config = dict(
    n_head=8,
    head_dim=64,
    vocab_size=50257,
    rope_base=28600.0,
    attn_scale=0.125,
    tie_embeddings=True,
    extras=['capped logits'],
    init_std_up=0.0211,
    grad_clip=1.0,
    warmup_steps=319,
    doc_mask=True,
)
MLP neurons of a small language model. Each row is named by its layer, matrix (gate and up: input weights; down: output weights) and neuron, and shows model dimensions 288-415. Each number is 500 + 50 x the weight over its row's rms, rounded and kept within 0 to 999. Numbers have three digits each. A neuron's up and down rows have the sign that makes its largest values positive.
After each neuron's rows, "fires on" lists the tokens most often at its 100 highest values on Wikipedia text that the model never trained on; "fires after" lists the tokens most often just before its 100 highest values on Wikipedia text that the model never trained on.

L5.gate758:469490602553357581522526584556537570458415524418537564476415465580507560527491479505507493504547516527424471498531561481420552491482527429475466405391533539469502557503550527435491495511473482533526575494396521495466448553508469518545542471532503512522425416569519439463420521564522442541600506400475486541468494478581584552408474557528498485540481467551461472439595507551525508517509
L5.up758:531507438460561464480605404561525584539670502540514478484576480419538440610514550507488493531502479482531515487534488564426572406388450528424487503526524490449516518454522578402577464514474478411530520484487449501458465389497462485559584567553483373433452510525501614439456444517507441466443485465454509480563460424487571503476522506381563578554493521486466540582456459474470571451465
L5.down758:499485484506595420491473430501484534443538520554458540484450551424488538489485579525509530462466566439539538493431502547541425617447488510453499565550472475594477500416520462548364487504531526412476439510541504516512636477416482532480550445505439491489529471418476596357683545521487474495437528630459517524453404486483514437426544418473496465498525520521553554463397456474537474518529
fires on: "12", "10", "11", "13", "14", "24"
fires after: " ", "–", "-"

L7.gate902:562547461484519496566508462506454513457548494392431464414579499520487523556522470508491553494456511444495534556449461489502572496474514451617507503530447635528549459453499499542498512435577503580609483463426491522572560509441446554508458526450553456638594456416463371448567530504511508500459491447417538494516535505602443561484532471480525514507576542522545476519502366552496503474511
L7.up902:507464451559473498534440505526522597476434528533494470473529489598452520421545483530439512551513572484575598553433465454504548523497392444491599529537471530423491521525461451569540588590549601577510604438488552503522576445443593553526421581434524498434540509521495427560437540596557494464472516532580475549551445555542426479424564586482510460537537597534546497491474450513565415451511
L7.down902:484451499545466458519537465453537577459413544574524563481408500537427466462511470445451533506510516475511503492512559556532499511521468510446572466508542442525484571432543547441506595563401429520431519581466475489499517460560461526504515506505543477381374562588546544402399528530430450546641577512588472528512423530463469511635547467534474510502486515531536532425516490447413459496476
fires on: "–", " ("
fires after: "2", "3", "4", " Submission", " \""

L7.gate597:495488527542594524493514461457598500515564385569479473485512543477564567497509498429495530390471528547493490555584502457538514427416470558507552554457533413456542394405446537513468452403469495402463450495424594395440557430461534548523473531495493589537419448518590544490491460559553556508489485487500475375537417537494513499465411565473597540554574529469487518480539404530465521549534
L7.up597:489415502455557591578423546442505487489463554485420439484549437541431464499469453503446480535434481510503442543512493480449467613483435532537455484496495503499527457541461490481521483596587512505572564512453485459546544520423443437517521550513504539537542525452482445470500478524533399474446437458461552512479474496555514509469530525472547448554520558526488462530552514468541505422481
L7.down597:505468397560461486540517437442620496467471447471533588505499557597460551496473554515444500475527456480520574507480491527524505431543399523515483525530475483545532522433614435526584409385417564438457479465414542582474479435565466462565477508441471528506438509485580473514514533481520568475575554425530612446430529495508472443423518526476540569475476521494528546527525428518478599550476
fires on: " This", " this", "This"
fires after: ".", " of", " for", "=="

L5.gate96:491460498516442436574534546499484486454454535498528440519550427425528480476540497517499510525432566524445472440555491641494497560544510487543454517482511608476517492467602512474474469424375540466532468468461467443425482489548523508475521492578530426533499522517413484486485547528533530551567400412468592471510563638450427567547496448496556452631445422461436433463464523554469546572424
L5.up96:482540464647626609512483513522417471545493427487500429538482495476488458512615411508456491498502538424461403575470556487504593396455549447518540556481524502525457432537457584512431548416418481471418528564509479415480549430415546470439443502539483585522465548474521468500504493393427631458513531520461572482475503566478475496548490566591465517487524479470521457509548437562602462545555
L5.down96:599499599514505535600358545542418481530462438451528506508562442366581418425458467502497485485532483492549469554451410445548505484538454487539476516516513467427511570499500531507415515402518546516526588517566443555459455484518590485482527456534548573446446528470624365495495534483460475453391512477445533461540531547493534387577497566541549516506493609525448446528627540535464484528557
fires on: "20", "76", "70"
fires after: " ", "20", "19"

L7.gate623:541543517524514523429496430431525451512496468497446524459509403407453542485485573626458481477455439486521560511489598512495453596408495550509561508424408550474577491502490447493510573628491555451480542628469536475504537414543534501440608537520530598563574486532461467426476493568534559532479523397453512533520507466466445541444570579408557571494538514612518548497572519429513530480540
L7.up623:538501474500493519465462477417468422468500449440423522490528469487415481440540613576501521479507522539499410491513537541546469486467447464412457497429529455504558531492536482447678580549466587408531452519389424545510532484542622513498549515518510549453533559536493389493588498464511388478479493448411527493517405469506523524473485515523511518542446544444430482480506432551507469468511
L7.down623:506524553470473522469513546575504493434525544543518490510430554487648534469507337435506469510553512480481590530466471490422500492512515472459589547531542512528433539444519523453494405433445492492431477432522450440467535439348449478495400525481542457544471436459549570449516520500479546488464516634521508490537551516478545494554472457521466492588502495513603545501498544575462587555527
fires on: "10", "11", "ști", "00", "02", "13"
fires after: " ", "20", " (", "ite", "_"

L5.gate1159:512447549571575571504413423457488364465473508427545457557585538509440479464454421530507545568521514522552444468583470604527467434490529532482508524505477435546539516486560555486514403497516554443535515428554493567528500440460539487544551562509458552496465566595489462461453469466527486478563509530448558510442554488547497503574576506521523474500493607514511445514542590498559517457401
L5.up1159:430437543481530505426492527493469577496364471467489393455529543525523527537428439417562520451452516525540459533480601488533458510560587482466441530559499475560526496484546534491493557498549428541470435462493589474490425384504504597547457435560454512495485469443444520612491514500543509525559512592409522502476566505534461559466575469504494493539555513399436567557442413486543445472548
L5.down1159:511435537524538593533497434485582389436502531495530428509559496535414498475439474475573595546451569481586464409583502516559484516518538533518515552520445402594536519488578533533479438478518545440533495464551525523578578523477545507578526561465494606468464492608456535542468448444576453458539450478455561543398524532568392476573553482501531564526472532511534477522508610482549503440478
fires on: " This", " this", " These", "This", " these"
fires after: ".", " of", " in"

L6.gate193:468511575494451526604520506513466499535545536446591520490461462476528531451484438400491423417470498418529495536434505485490517415519426553548446529504586545569495522427490479391582537477439472487453444506588558541568512575344470455562509481526548471532469544479542454500507525502501530574574465534452469390497507499435429515513540466534607496539596647502527527507510552503450479555503
L6.up193:501554453521528479453433465457548581546498587474584430542371536513440468479582452454460460417425437423524501584513539510500516540447483523452542498536419598534353462509444542501507515479446547564441544579423508509563551509488513492456451428495488538492524532459517436462541471535457483462534527500527475460491422501459457493523568474535537475428625525548470508559575528474565465499506
L6.down193:520474511560497482499491575477493449584430543470594521511496571591409516452493513473443525522471476348446443441516535433539522468559590554565575534502605422459534611521502368503470516506412536588439519458386535526523529495488514409498368446512460483531483579538441434425488480525505511519504455512563524443433615509492444484539527552534489493445532512531492474518563473461491488487594
fires on: " ", " –", " -", "0", "1", "–"
fires after: " |", "3", "4", "–", "2", "1"

L5.gate9:485519515470463506546489539410514546582448557548526472462492460471518475611545535366506451530434439544483572595528494444511458517449571530559443583524508501486476486542530524544411481511587560486489438559522596467519532564502512490595520534532437459506402548440454583526565511484449549491536468497457495575434577534552466504430518419574499548538614450490575463564438488453455532484512
L5.up9:581562545522390554482547467472454535575487507496586463514592468450480453491398567492571455503514516525501457545497594541533423508505549598482499479472466498390520533462540477577617424527456525536507542426537567514552443552567565534437467506491451441467477532480441483546465484559465489484598406471524526515457479605490468506488471441483446590562457455531489565507474491610538563506590
L5.down9:570575495567462486496481529488490475476579449463467536569516538429519462509368475558459608573581501451499464409499533607521486550433433570533457432475487461500566508491385469593565489561450490577497598557575394504559450494595486490445524474444471423472521436557477472522470473612523431480528472517503506524504451530579630523517501460523546521426378540494503557510503492573579528556514
fires on: " \"", "\""
fires after: " |", " –", "|", "\n", ","

L9.gate654:535516529555492561451576448470507367416473589455567491496452526455474599562491569435456474509488527538512463422529522495433471508568520444521491532467520523478601515472424501476554524543477600547387541531474512541512467437541520588530435618549558492412510483435551454493507464506363551506492571438411484565507583447462441560529437524439454536499491552491486393540491450539506490477520
L9.up654:459552501501458461470551503515510423533561422464366452481567489463519550501501501511542545472512483510463573441463513496474477512479516452459465480426473429454470507517461436406518523586517569490493443462472374460564497562515503593478548479543525631553530445602454506490520427455472546506485517481437451541475444496521527526525562527456556523566540499558578498533510520486471467443416
L9.down654:430494475530507432500473468548442525527424496456486499473473507468528464488424435478457473329531521520463512513516465434492518524508476591456562480605535393549586489396493544435514458613509451489488572517559519413452520559544433569546643519495523392464488590551482495392608584518490480529447443461502449589441544486488532492479544418540487572534607457425386469559389490479503497474624
fires on: "10", "13", "9", "14", " of"
fires after: " ", " (", "'s"

L3.gate628:417448526572511547526431436522468634439465465562516463491485438474562518557421449448444513454541511533525464592533483450530485523530561562530537519532459595457554518600521449441489411464552574551440516428448572533486579532452484557517490516494436532481479502458434477535546538479595541502515453477474445534454533445476449611508503491464512499505516541470566455541491485452481499502535
L3.up628:535501580476480539575393471533463579406485552476483474508485484437557487517414450567564509494569552582514398499480588514416545539466575532588525450484537657508561471565498490528502472469523549535491527381467564478475478524563475518509514494468547474528600465476511465569515478581542467522477475585476488538461493545536549490503424439470536591529490545468541544527422508566462439482502
L3.down628:548546495493475418478507531543469490470488516426444431559502533471480488500431535579513523562489561480513440433448579527485488472474522503508454468518539498507515486483455557568574541510486470545496492496567417460444417469550512465457486496424504473538467463522528466593448434496501456467387511551501477497478523549522581428488445374428558614497433569477501523499461459529565473480485
fires on: " \"", "://"
fires after: "|", ".", " –", " |", " https", " sang"

L7.gate1171:514476538449495536528585628579409486474451477493508488542450517552540559581480427446462559444480499419439560462495416422562560517610494541549499524525441548428540497496508493596512545507458534578471508582533457511472525538533528423466472389537461448533549457518462441441553498517489536471554413515466457492352539554549469635513516537545487538462517460463533460456420620473425462570559
L7.up1171:482421489495493500573498516470566571431520590381598463542489512529488566441407512522663520477515542601591478422515442489513589595510497544528576592455524503494452441497543488486555495560420401462537469441513463474446526492472540592451459501488569479541448482536379468453502619503486570508483507559466533471444413523525567468490515498512520530453412441432548484494574493477493443404466
L7.down1171:566429477399453480494526614498513448470551499500564526529503546510474520520503448471503536551502513503486503438526567445463533493554497500516446522390547489418596443507516496601549475438508619423549539446529463510564487555478464487502462519546494488499527468597423485490486461505569445495485484534513555461443466508458480529542488442603484484526483428477564508539480559467449471457476
fires on: "|", " |"
fires after: "\n", "===\n\n", "==\n\n", "\n\n"

L7.gate1151:492600522537472533515567495491488456517409532488496424547477495410593489515437480439499520488524546530486624571551470473531479489479494476551496487558504437445543475578430543576478488486559471401577448449561500531558484479511446507506554500545472506491511539471512493526479550507460460584418537496488449411499585475491519617530519397496572536583547507519532480541508455518405628546505
L7.up1151:549583569512443584566441604454514565515459450492468410518470435408459436522414434540485364487480554514467412587521566491522524464456535433480526452536536503459439604502486559515424560496424535556443475587518550501469460525424463439439528484488441545554409486396555455491522429462506427488453501597465520442498513524522535538479496501477529483448534460454536518520472437585536576577599
L7.down1151:520464467549501512491486538525481637529433473545517526488605500509490457567441511449438531569509519522538475560515422518463485541536518428427521477499486508474577493506524511638456540519556497582535575523499374558553522500431477490506501550508512509513515572525416454622494533495448521443428522530607511552475512573530492529534530513374514506563463448394482485452554514555555522443526
fires on: " \"", " The", " A", "\""
fires after: " |", "|", " –", " \""

L6.gate228:534521485475549495476426491475449506491487502503409575494484523475482472497541520572545523601608476528584410490516477580467446530594503425528509530448500391542540550484507527473490455452460529405539475448465455419448453481537524529568528451527498569522466482583496516582486498542552521533585524484456522484554569608539393485493458419440564496604491538503552500478469431453488531446484
L6.up228:498386512529513553496539521511525493438475563555505481508573521512561458523511459407585547467533593407460502470438595527617509497514596475501453583446603523544453572506482607536471477482481458501545425432482548433406474486430519540469533544541469564434401483515531461490447489513568521505435598623515507430521536415584458508504578414433486569476512524507487520525431514578528471571566
L6.down228:533516446492635484537516523375614443518495522464492491511458502585466471515483501501518504575489509489577483404532507525496509394579531370499526594507584516520504563519535517379499474446540549492496517488534440515463441548468503530520476520572549555556545550547595539581508541535479508507528523497501532455522595619531435426529525487380617453556479601433533512557564531478575537505518
fires on: " This", " this", " These", " these"
fires after: ".", " of", ","